config = dict(
    head_dim=64,
    rope_fraction=0.5,
    init_std_up=0.0267,
    beta1=0.95,
    beta2=0.95,
    weight_decay=0.23,
    warmup_steps=283,
    final_lr_fraction=0.0,
    max_seq_len=1024,
    dataset='wikipedia_en',
)
MLP neurons of a small language model. Each row is named by its layer, matrix (up: input weights) and neuron, and shows model dimensions 48-111. Each number is 128 + 32 x the weight over its row's rms, rounded and kept within 0 to 255.
After each neuron's rows, "fires in" lists the words (lower case) most often at its 100 highest values on Wikipedia text that the model never trained on.

L3.up129 [132 114  95 114 117 135 109 113  81 126 132 103  89 136  45  52 153 156  79 195 107 120 116 118 119 110 199 187 172 139 154 162  73 143  87 122 116 169 148 194 108 123  94 121 129 161 146  84 105 111 128 157 143 116  87 123  97 130 107 121 107 132 130 148]
fires in: "during", "at", "men", "women", "leadership", "control"

L3.up820 [124 134 112 135 170 122 213 169  78  74 129 132 113 101 103 117 157 116 104 156  92 133 112  84  96  82 130 165 138  99 148 127 140 140 153 164 168  91 101  98 159 166 120 148 124 184  97 107 127  82 169  94  81 135 118 118 169 134 164 117 143 144 126 152]
fires in: "15", "time", "s", "of", "why"

L3.up149 [129 145  53 130 157 166 156 129 126 191 109 165 150 138 128  70  87 140 164 159 118 143  75 168 112 149  97 106 112  93 143 101 166  92 160 121 106 151 162 152  92 114  99 141 160 162 146 176 128 144 175 145  99 151  59 179 165  86 152 131 149 115 116 132]
fires in: "two", "to", "that", "b", "no"

L3.up1154 [100 131 145 170 147 113  60 137 156 137 132 112 176 120  65 149 187 143 164 145  75  89 156 133 128 110 163 121 139 175  71 133 116 162  59 129 134 173 197 147 141 108 103 153 113 158 180 176 156  70 139 133 188 127 124 110 104 166 148 106 163 151 171 130]
fires in: "new", "los", "for", "becky", "stock"

L3.up1325 [126 155 160 104 125 177 133 119  77 121 100  89 137 163 139  96 126  90 151  86 102 102 180 109  52 171 141 176 197 144 119 151  85 215  68 212 163 129  58 151 150 104 155 158 144  73 135 167 100 115 174 133 113 121 179 104 139 114  48  98 199 155  74  81]
fires in: "of", "as", "reus", "century", "doblas", "narragansett"

L3.up606 [193 144 128 123 160 107 122 120 138 149 153 111 138 105 154 187 118 151 128 109 145 120 133  66 151 126 162  86 111 134 152 134 120  56 132 216 172 151 149  86 159 113  93 102 101  98 145 173 151  85 194 100 149 124 169  77  92 152 140 141 143  84 165 118]
fires in: "as", "but", "of", "s"

L3.up1169 [142 136 132  85 155 132 128 115 117  95 115 128 153  65  32  88  80  94  79 146 137 124 161 148 150  95 134  93 151  98 109 158 113 123 132 143 122 151 119 109 149 158 157 183 133 136 138  70 134  99 178 137 115 127 151 135 157 123 135 136 131 117 150 129]
fires in: "number", "as", "division", "votes", "róbert"

L3.up380 [133 106 145 110 140 116 101 104 136 141 164 127 143 146 132  95  89  85 114 102 131 112 144 188 121 120 133 136 114 151  73 135  87 176  76 163 169 110 126 170  97 146 194 112 120 136 152  92 147 100 125 112 100 114 123  89  88 118  60  92 180 131  66 138]
fires in: "him", "it", "them", "himself", "finally", "themselves"

L11.up119 [160 168 103 118 186  71 125 124 174  77  84 148 138 108 116 150 141 132 172 235  76 152 157 150 144 154 118 170  90 115 203  81 160 112  80 144 166  73 140 139 137 141 122  93 156 142 147 174 142 130 158 173 101  90 135 137  85 121 129 136 159 207 116 179]
fires in: "in"

L3.up1131 [140 134 156 143 181 160 133 132 116 124 159 134 134 114 161 126 194  85 141 137 103  92 155  46 153  95 146  97 110 139 144  95 124 166  88  87 108 119 118 176 180 103 147 126 127 114 153 125 131 123  87 123 154  98 161 123 108 144 162 109 142 139 122  99]
fires in: "in", "from", "event", "tournament", "div", "title"

L3.up879 [123 109 126 143 169 143 179 117 187 128 137 106 129  95  82 156 120 150 149 173  99 151 176 148 112  68  89  57 113 122 151 172 118  94 146  68 145 107 132 144 106 107 115  98  85 125 152 129 124 108 148 164 125  84 154 122 114 128 132 146 136 130 145  95]
fires in: "or", "as", "against", "to", "that", "why"

L3.up1203 [110 183 106  72 143 161 145 100 144  88 146  93  98 153 189 110 128  44 154 164  99 106 123 140 168 153  91  89  72  86 125 164 107 181 129 117 118  95  94 144 126 182  95 115 141 172 129 154 118 137 137 180  61 147 101 151 193 202 114  92 134  78 144 124]
fires in: "them", "of", "by", "like", "through", "him"

L3.up1444 [135 113 114  99  99  80 105  91 169 134 126 151 124 166 184 154 168  84 168 163  74 122 118 175 108 147 132 116 138 156 109 186 101 151 117  95 114 158 112 124 118 102 175  74 125 123 163 110 109 156 171 102 212 105 119 155  71 140  99 138 146 137 154  65]
fires in: "as", "of", "date", "sign", "year"

L3.up182 [122 129 177 137 210 143 164  90  41 134 151 166 123 160 114  81 118  94 155  69 134 135 148 124 111 110 178 144 148 113  86 163 103 110 111 151 130 145  95 127  44 175  83 140 113 105 199 100 142 107 114 131  87 163 132 163 160 141  97  52 123 133 166 126]
fires in: "team", "class", "ship", "officer", "navy"

L11.up1308 [104 124 103 169 114 155 136  70 105  82 117  68 169 123 131 139 108  68 132 148 147 144 161 120 111 126 160 155 128 121  93 150 128 122 148 181 116 118 179  98  93 123  78  64 110 130 110 138 136 135 170 151 150  59 114 154 164 124 113 107 187 120 102 122]
fires in: "january", "february", "18", "19"

L3.up117 [ 97 111 152 170 111 118 116 127  54 112 110 139  59  99 177 116 122  99 199 161 163 104 124 163 146  88 101  99 107 163 136 105 189 203 111  50 108 103 130 147  78 131 103 131  82 134 140 140 155 137 110  98 126 143 161 115 121 144 109 101 144 158  64 118]
fires in: "born", "one", "what", "education", "office"

L3.up488 [104 160 131 116  98  96 141 142 102 116 130 130 141 135  67 169  58  65 139 151 109 166 194 105 114 139 130 129 163 151 122 138  90 191 110 105 167 158 182 150 134 127  94 147 174 144 169 152 106 138 128 135 145  58 130 172 148 137 165 109 172 145 175 115]
fires in: "in", "television", "tv", "news", "released"

L3.up1211 [101 160 160 114 141 102 111  72 107 190 174 109  86 119 189 103 117 176 139 157 149 104 174 119 110 104 167 118  89 102 136 115 174 136 131 100  96 134 189 169 146 147 129 135 117  74 143  78 140  75 116 124 209 161 189 151  90  76 122 101  96 114 108  82]
fires in: "received", "awarded", "to", "found", "designated", "reached"

L9.up1298 [171 119 146 121 144 113 125  72 161 118 165 116 115 170 118 122 139 109 113 159 163 116 144 161  51 140 173 173 129 148 100 127 167 181 124  80 166  87 140 150  79 114 139 135  86 106 110  82 139 117 140 133 130 107 149 158  79 170 187 175  98 102 132 126]
fires in: "school", "father", "club", "fa"